{"n_layer": 18, "d_model": 320, "n_head": 10, "n_kv_head": 5, "head_dim": 32, "d_mlp": 640, "vocab_size": 16384, "activation": "geglu", "norm": "rmsnorm", "norm_place": "peri", "norm_eps": 1e-06, "positions": "rope", "rope_base": 10000.0, "rope_fraction": 1.0, "qk_norm": false, "attn_scale": 0.177, "bias": "none", "tie_embeddings": true, "parallel_block": false, "extras": ["capped logits"], "init": "normal", "init_std_qkv": 0.0317, "init_std_o": 0.00528, "init_std_up": 0.0317, "init_std_down": 0.00373, "optimizer": "cautious_adamw", "lr": 0.00122, "lr_mult_qkv": 0.4, "beta1": 0.95, "beta2": 0.95, "lr_head": 0.0104, "warmup_steps": 292, "schedule": "wsd", "decay_fraction": 0.664, "decay_shape": "sqrt", "final_lr_fraction": 0.05, "batch_tokens": 131072, "seq_len": 1024, "doc_mask": true, "train_tokens": 601900000, "steps": 4593, "dataset": "wikipedia_en"}
MLP neurons of a small language model. Each row is named by its layer, matrix (gate and up: input weights; down: output weights) and neuron, and shows model dimensions 48-175. Each number is 128 + 32 x the weight over its row's rms, rounded and kept within 0 to 255. Numbers have three digits each. A neuron's up and down rows have the sign that makes its largest values positive.
After each neuron's rows, "fires after" lists the tokens most often just before its 100 highest values on Wikipedia text that the model never trained on. A number after a token or word is its count.

L6.gate27:119144140148114080085134118148114113129097150118119133140153149176082150173097124092136073156094158067149122133136145139129110152179164151100147100180227072081126103088099109129156131131107092206132167144127135103095127059083134108091154125078139096103156119082143114197129147107102116181130117104078123129141100147145150184119133155087129103103056142166115068119149102103132132161132
L6.up27:127179145148152146167089136100096164165103115132118099180071135133128084148039118102147129173157119136135099150171160118184117148149117133143206123109126128163128153134134047114156130133125164118094115084072111148142087101136177074162096111167169152108138131103161118151196130134080123155154155157117092118169148120131080106094118143135125064154136103072178117097173091151119133073120
L6.down27:099145171095108125142148100099170120126130145138110095141120128151174114105103107096132124143156142109079107131096155108112104125197177128165131054112106173093135229076131076118191101102161155136132106139113166143123189099136111163103072107132148112134097187129073150158131151133097123092119133098072124100175160114144136115129166173073144123121165113106105131186129181136108134150102
fires after: ".\n\n" 83

L9.gate443:129113164140043135173116181078102084127121117167134118157158131107130108145174156110108164133074113142104109088144173051135131099136068096145147141110041106121129103152131082120160076057142103142092087144123093155166152165155151139118129109149123133125201140131146185154118120066168113102106075091137109116110087168127145131106179148153173102162105077157126169165114155075139204122151
L9.up443:180131175133169050129171123107103168156144087134137147162070118117140143161120224056164172182146144112144182156150147071145138094168110123146142111116087076149080148122145109131163048138177117105163156106139093146147145118116140089080067126096149091119110151054058152091143128154094107057093109108135121131107169136115133074150141133091136133186141102182106170172161088112073143112118
L9.down443:103152071151151143128038137114144110107106144131125102078110120113174167149111045118093082095146151157103111126163080180140123149106177140127102119136095155076121137162148130117077162144113151146125091116077138112106118122108112139124137115107074160133078084172164109185134124106135145159208197134113138149137143129141074140109138128189123098183119135094147113074158068154188122096139
fires after: " " 53

L7.gate364:100123146105149101075152106122068208170093200173130134176128161196085146150155145170119191173090137152171094166145161092119171050151174085152175141146108120132100119076147146113179089148147122157131107087072113126095099067127136110121140132157127220103115124134112110125139152072094101093096109155096161144081109119125154125135135150160132075125104136182109150146158102097117133082074
L7.up364:093106119120145111168151121100134111106140073100065160151128129092159099133166177091097126122119117078107141170146124060123114148131189140088137107207116135147098131142154165114136139172093095106179096166128148114091127150136143168087136159154167079145097130077124138157105167144108032081140117117126175131068125144157085111160112124076091161143140156218115128161116133076158115093140
L7.down364:149183097169148102171137125077144130160156128169127094069052085162099113136098125113085126119095125151144133133103103170105148118121146131092165174117191175167099130151122176166101109074161135182097170114145129173182219142104087177125137150140145073157152140135149108110115146129174116177162108143177104045159086136154123141092142119113147175172088142129130105116157129132169133150111
fires after: " " 65

L14.gate484:061093115182120163072126185084118163203145046106115120088162151175130145116138131087179136102116119140150069072101176241103144121126129113091079173165182156133100091096180134122150138084127128105078084104136075083044112096158122140131104108132151124174114098116147091141181101110117116136128118075046073084158127159116135131107106140137145111185125133157114121111059117065200107104164
L14.up484:096109189160125129069146113133099180121183126106164081110194057139111178094105165143154133109221140137105142040132088142086101147095176098167122148116078157143053141132123160124120119106130089151094133123118113154139137138148152124087126113125184151082157124099142100120137153165066094158219159126102102115112094103149124099149185098142142207124044131127159179140138122165104080153163
L14.down484:180118117141119064085114135157151106085121139143121122174113125131115121157104146111098106126161141141149155178152176075159058073152083167150128128145057092132133103075137120115126117130080127142171121215157185169140188173141126037184128165126088128181076098140183161087126169079137158145157136131157166135135128106113153128147129108155201102090105119108180103100151160121080129075154
fires after: " |" 34, "|" 12, "," 7, ";" 6, " March" 4, " September" 4

L14.gate185:172127100168129093152197124041128155141178197134087134177120112099115099120126161130125059099168135104134138122088155088126093153102140172065117062170133091064102163128103103070139107098146129219121144149073121124123135135119101174080072111121086165118104147139125136148184094118144114135139117148071164188120129197173183140097148158068070086174145182132187088134121171136163074154117
L14.up185:128084112166169188120169189086129172156083090141157168163168115184197084071117165087101049146165127150098102092125202162156158115134161154173123171120174134114124104148145139102082136181117164069109128147124119149125152198146066112083085192148091138103157156150127126167168122115170039122135098180078139139096124182137155136126139171108135114137126095122073181134175117122133122152150
L14.down185:078176126092097096111117109162149156120113128143137119070114155100124180151109134074154134139058144101142085095131105117130137113144175134098140119123095087181083075144185174143098146122177098139169139144084171148144105109126113185154142074111083101144110083153122081101183152157114143125062146074205137102105155125137138181175135127138112127152079125127109116140110091125078171127116
fires after: "." 62, " has" 5

L13.gate36:092083173157159117141136182112144119126132094140134139132151143139121101132127116107088065092160096123121108092113135146122091166127106161125102095144116116136119131094082102117162124141110146152146155166096117152129140154152153167103078090182124109136093059102075121118174082193126093139192065144133102117153177178131189135167067145135107106111101175131094131153196123175182127172132
L13.up36:160121124165208161081133106196099126179096144155115118119035152138165127099157146143149101161101160110101143156143070172154157168098079103149068083115173110125092125125153139094115128091138121147174171132116155161120128145142155072143125173137124140151155148170132176078159140078108168097084073135130127156106156136143084088126163120086117139085064191147100087121178144105114104142132
L13.down36:123135155154068140078105116169147125135158120134155144081145116120086156113112110140173115130192136208156143137084109119100124093086128102117163102147120080128089056153175172156139155124090132135137174174151121085114124160137147160125119144170113132084068140138125145171109174118122142115125128167150133116109075127112190204103065168177145215141138130098101115087131178139094169133093
fires after: " " 34, "." 22, " |" 6, "100" 6, "0" 4, "," 4

L15.gate258:111153110169142119049127131095029147133121079132145141165169163128118129101148134109127136051106096104111104080121153151114069092109185124209156093100157175079091139092152190148143144142084140110137092135158095107161102080154152156130156144082126181134151092111156162167181165160098156169099140126077062134159099104148146120097105134150139127117101091129145099139103154165100132162079
L15.up258:103147103158109103185193173086150111093140076097063130159185141088147119160177152161162141138106132084159111127151183173118132167107121186127168139097104169110077077082167142104146110098088154102161084145154125090129219073111124102129159125175150140146169113131159118162097142150114088085136159079146080028151149176166161113166182129113102201097084090165140145146142160158134128129086
L15.down258:141097083092081166071074127114183134143137073085052134174115162176104059127146140137104173140147146158145103145118144146145182126124083167150135126115055122132102130068123141140149124168141148174086104138159138134092152189191121158119199104095073156164084101083148145079145143157157120113059113077067182134202134119163120122135095176092114114138109104149141153150114167127123077147172
fires after: "|" 38, " |" 15, "5" 12, "1" 7

L9.gate418:124088155138145143091139094136110142121119111157104188138140124154153099134121075102143158166157179125127068160138121186097149072149187148185163157115187159107163139215160183064126094071124149108120178052055124147126102158123110117158126112136122118144109088186130125122136139092059101128088126124122130095144162179174136161166148105159121113160080114171131069145111096132134104163043
L9.up418:140089108119107157103081141149137110158151069115122159091086039146147077113142176123107195091130137173134108157069091200096146063096120050143066115096129139091150097157154147116113175149143109177072166090124149106117117091143105139192137177126186154218121111156175111146147149096182127054098079157185135114099162094123144151146136143127082091129175131133108067113086129133111149158080
L9.down418:118196118120099168166136126186141072086125120125076109089121126097097178133145159162057101146107109156143097081138129151170115205088114090092119107125069179095145136118144152140118125095115135103150173158149146127150128106082160172113145170111125106138111150139134182144183067191196148116094117150116153137135120162125133158074128171097142143184137192142157162168128178154153121110127
fires after: " |" 40, " the" 9, " The" 5, " El" 4, "|" 4

L14.gate300:090088095146149136104132156117075171141154079130053131125099146134084136111067135159166146120119204141125130114095184141155162090148167129158101140170194168102056142135114128182126124149125149061097142105142060071115119136152175059151109144115139053143096097065114152164116134136132094126129212123120123123183150149094078152143140121137116123162162119086162093066149077087145144186140
L14.up300:059149135139137164150138103096120123091110151176120165140124091100105105162066096104090165147056157087190129212139165124149171105138108089137120153192119182127087101115110098144158150112118140160092107116108073120139184147110164151129118102151159079139147147112080131118131121136155116136099039131153135100178145156076114125112114103120129107187126096126170135116142084118133096083161
L14.down300:124151176118103121058138126069103152158086100158188136094113159194132122100105141167095166127110086178120096138139102160159104217103124119063058076062146145150060135132163089035114127100138161062104143124093163167146158111153170105105131144130158064143155142152151113134169096121117125132112155041169153109091168179063096093135167129058127154144121153116166139081071091085116107072161
fires after: " " 35, " (" 13, "|" 8, " |" 5

L14.gate347:177167187119139129105164088093137161136126179085151115162137176112137131120122111129102113091091108178125084181113103134178161083150160127118062086167148076150139096145094176192133083110132161172098191137101071083141162098179124150158123103081133098089151117141061125116133095157165109152084108136133108086178133107083133129120125176152131106106138149113145091078113120188094123173098
L14.up347:097161167158145158141101109120100151191138138099155148139091162149170164070113117113150129140096136124119133122097167184093169117086099110172098136093111116129175170106163216078169160167159134062152101163141074144088135144082107164168115117125099090101122159148129110115188127125135168092136066132103121110088118229112112079118109087115164103152140122136150205122081149155089113086149
L14.down347:065117158157160093083090146122109137102075142153109103070138097164131111118124147201113154170116136128146127126083054108172158133143084146101137138093055128189059149192125054112134122201157151112160121133112116093149099097151153108084108099131160102115110146155142175132136127083122099151103166115132142188189155120118155085112138151145140131104133092083100053156084099148181137111112
fires after: " " 45, "–" 18

L9.gate583:070142144119049165146175111150105130087163163138161072076097147139151139230151098186141161164094146101129153155125134101057143098087128101142153136127096176131125144135160125146090116121086135126112172150092135148111192112149141123147135104166110086129164103189148107125147125127110148181168131091144123175085126068178137212102164105096121170191148066095144079147089122156079111116073
L9.up583:075162160099121179133176101139107146190075133081116114130109116108142111134043106091135169076114151126098166095133134140119132140087117136101142123063174151110163094118167100098144109101044131157123146145145162176136063144123103174135112098156122138134153145143107113171094166153146115115138125181110178066127170094145159114146064098165112173120137120071085162135130099025080101153157
L9.down583:073123129091151151126113131153107135097190144142066151109153077135141113105118145147142134113120124120151020138130172093132140099124130154109096153089138144117122173108114180162106152131070133124158097162190115124129084143199130093158147150107104098120114150150133112128176090126125110124141131167081110168145184140120148086159125118148101165176121137147156109145134101189173127099153
fires after: " |" 26, "," 19, "1" 13, ";" 7, " –" 5

L10.gate139:142140151131151075092071098102124099055159137100168113133159173127120093123173057148153165162074101152170155122091145148062158151112100178123082160138146154163144129087164089133129165087130133158088094129125122181134150169155090111156099131125116132160126148111156178128111147144148111119090141192094094199106145161158151102098100096112133159140136176095093175104129148108152093156121
L10.up139:114107101156103190117183148095146159187147118070170096141126129108186191074140086088135092110178094129088126172158157173096136123083100150123113145175101153143133105140131130149113172180147138159107130107118134126156119109139137070075219106125093103166081124198137119099159112095084138166160171118191106093114130114141121119040074087103175098168099119091135101157095108135124174120115
L10.down139:163165118136143163133111117077148140099125157159126047134100161119154202100101101134093069204132096175150115141109129123130175071151110126143124094087083137094131180168138146039112096133119131122183112094139134103119069065058183121098131172174194123122187104140113135097133125077068099121099119133132166142114115120104121137118155139131143104130110087113138164168119126126156132111139
fires after: " was" 12, " were" 11, " be" 10, " are" 9, " is" 8, " |" 7

L10.gate109:102113137097100125155116129116095169123103106116177147132123119140104142141107081150140185114101095153132120192161103113124196087106107141184146088079127105194179112178113139120173112137124107125126092123144105173149167121129200157109184149117191051119120169131135100129216129148087121147098157116137133114095109115113151107087113134068154123121087178107114132117062103124110123123143
L10.up109:194125173100162153128146129091103109070162071154118083130138092079089098136076082086126105109090150064144099135130100121142158150165127182110132116104153120065108155100166121128130080061131166136149091110109119106095104044119051110096077135101117113136106166099129071113145180122085129141144156160105109097125182079117123151060097101057202132140125162128080218119181110110078067131106
L10.down109:126142119145132098137097134189113129123088148136200123050110041124147111127179142189142161130145148155107089172124136125143140093115122072148142209088095120155151103135111116108153142160105108154181128137109082130127172104124206184136131145104178129055130073121147128120142110153136156135140162115091148097062115068117123117104041127121128131154073146102108051089079093181150137189146
fires after: "0" 17, " |\n" 15, "1" 8, ")" 7, "9" 4, " |" 4

L2.gate142:132108170091127139113154127127195127145174140090128129103085107109142129148126148106201148154131127067171108157146127138089145148146155080192109084143130142111154095123141111199147081180109098119034109166136103132174092166117197131064153142126116114060134136136107150140106183120185150093098128154114120093135103168133132130174098096102180124154137106088130165134123141078140113110061
L2.up142:125085168147160067177156059177099091132127171135077081130081151150129123163132135086080115159074157154123088161142098115128080121116132162152155119104146109164071103187109143066135145155099122143132096141084066091114130151115184076111153144097128184154150144100161164124242162091097137183097163125107114064104141101073118162124093095144149111083131150136098092115127126171156043117074
L2.down142:126126142090087128134136152054140145147158101093145089114100139150125082099077188111167149106126079081101144124068115180131126154172166053178136120124135186083171113099135117186111063156096137123090104141109107100111110165158159139089097103136139115063132168098165131134092157141141168111085135166126131108098067183153139086145105123149153150149178156128157117141145145068113130143122
fires after: ".\n\n" 29, " |\n\n" 21, "\n\n" 18

L9.gate49:138112161141130167155130124130168134107119108131102118084061132084100179128176149149138157180097110159170058194141179157141139149185178145144178133148125131175177097218164175096133126089125085083112093123100116167099142178105124121142135130177133113161119101186102130124138099120070128123145081141113154109133135162179087123098153078159085108084099100162177098136145130125137151193142
L9.up49:144176133108075080099100066185134085133040098173168091148120153080085122144149100220148073125122156144169116141138080129089116116111215163098148165150144130131120127105128177123123079180106111108113132120132169169156144142155123105187184166113084065156133112122160080153104166072164132124140102084137092095099151088124132116058093113129082144136150094112119114141088123111157150109093
L9.down49:106050105093096176133122141169122109115142111146072159111120098123104150158143158124073188154088091177176092145169128078197103083062125109149117149134121125118101106154112184111119149129123158146139122103159153117104111147100142157137147060124142149175097163137120167128203111192125103046098177191134141132117130183102160132155149065094118109143080108068200092206161118140092109128123
fires after: " the" 75, " The" 15, " a" 4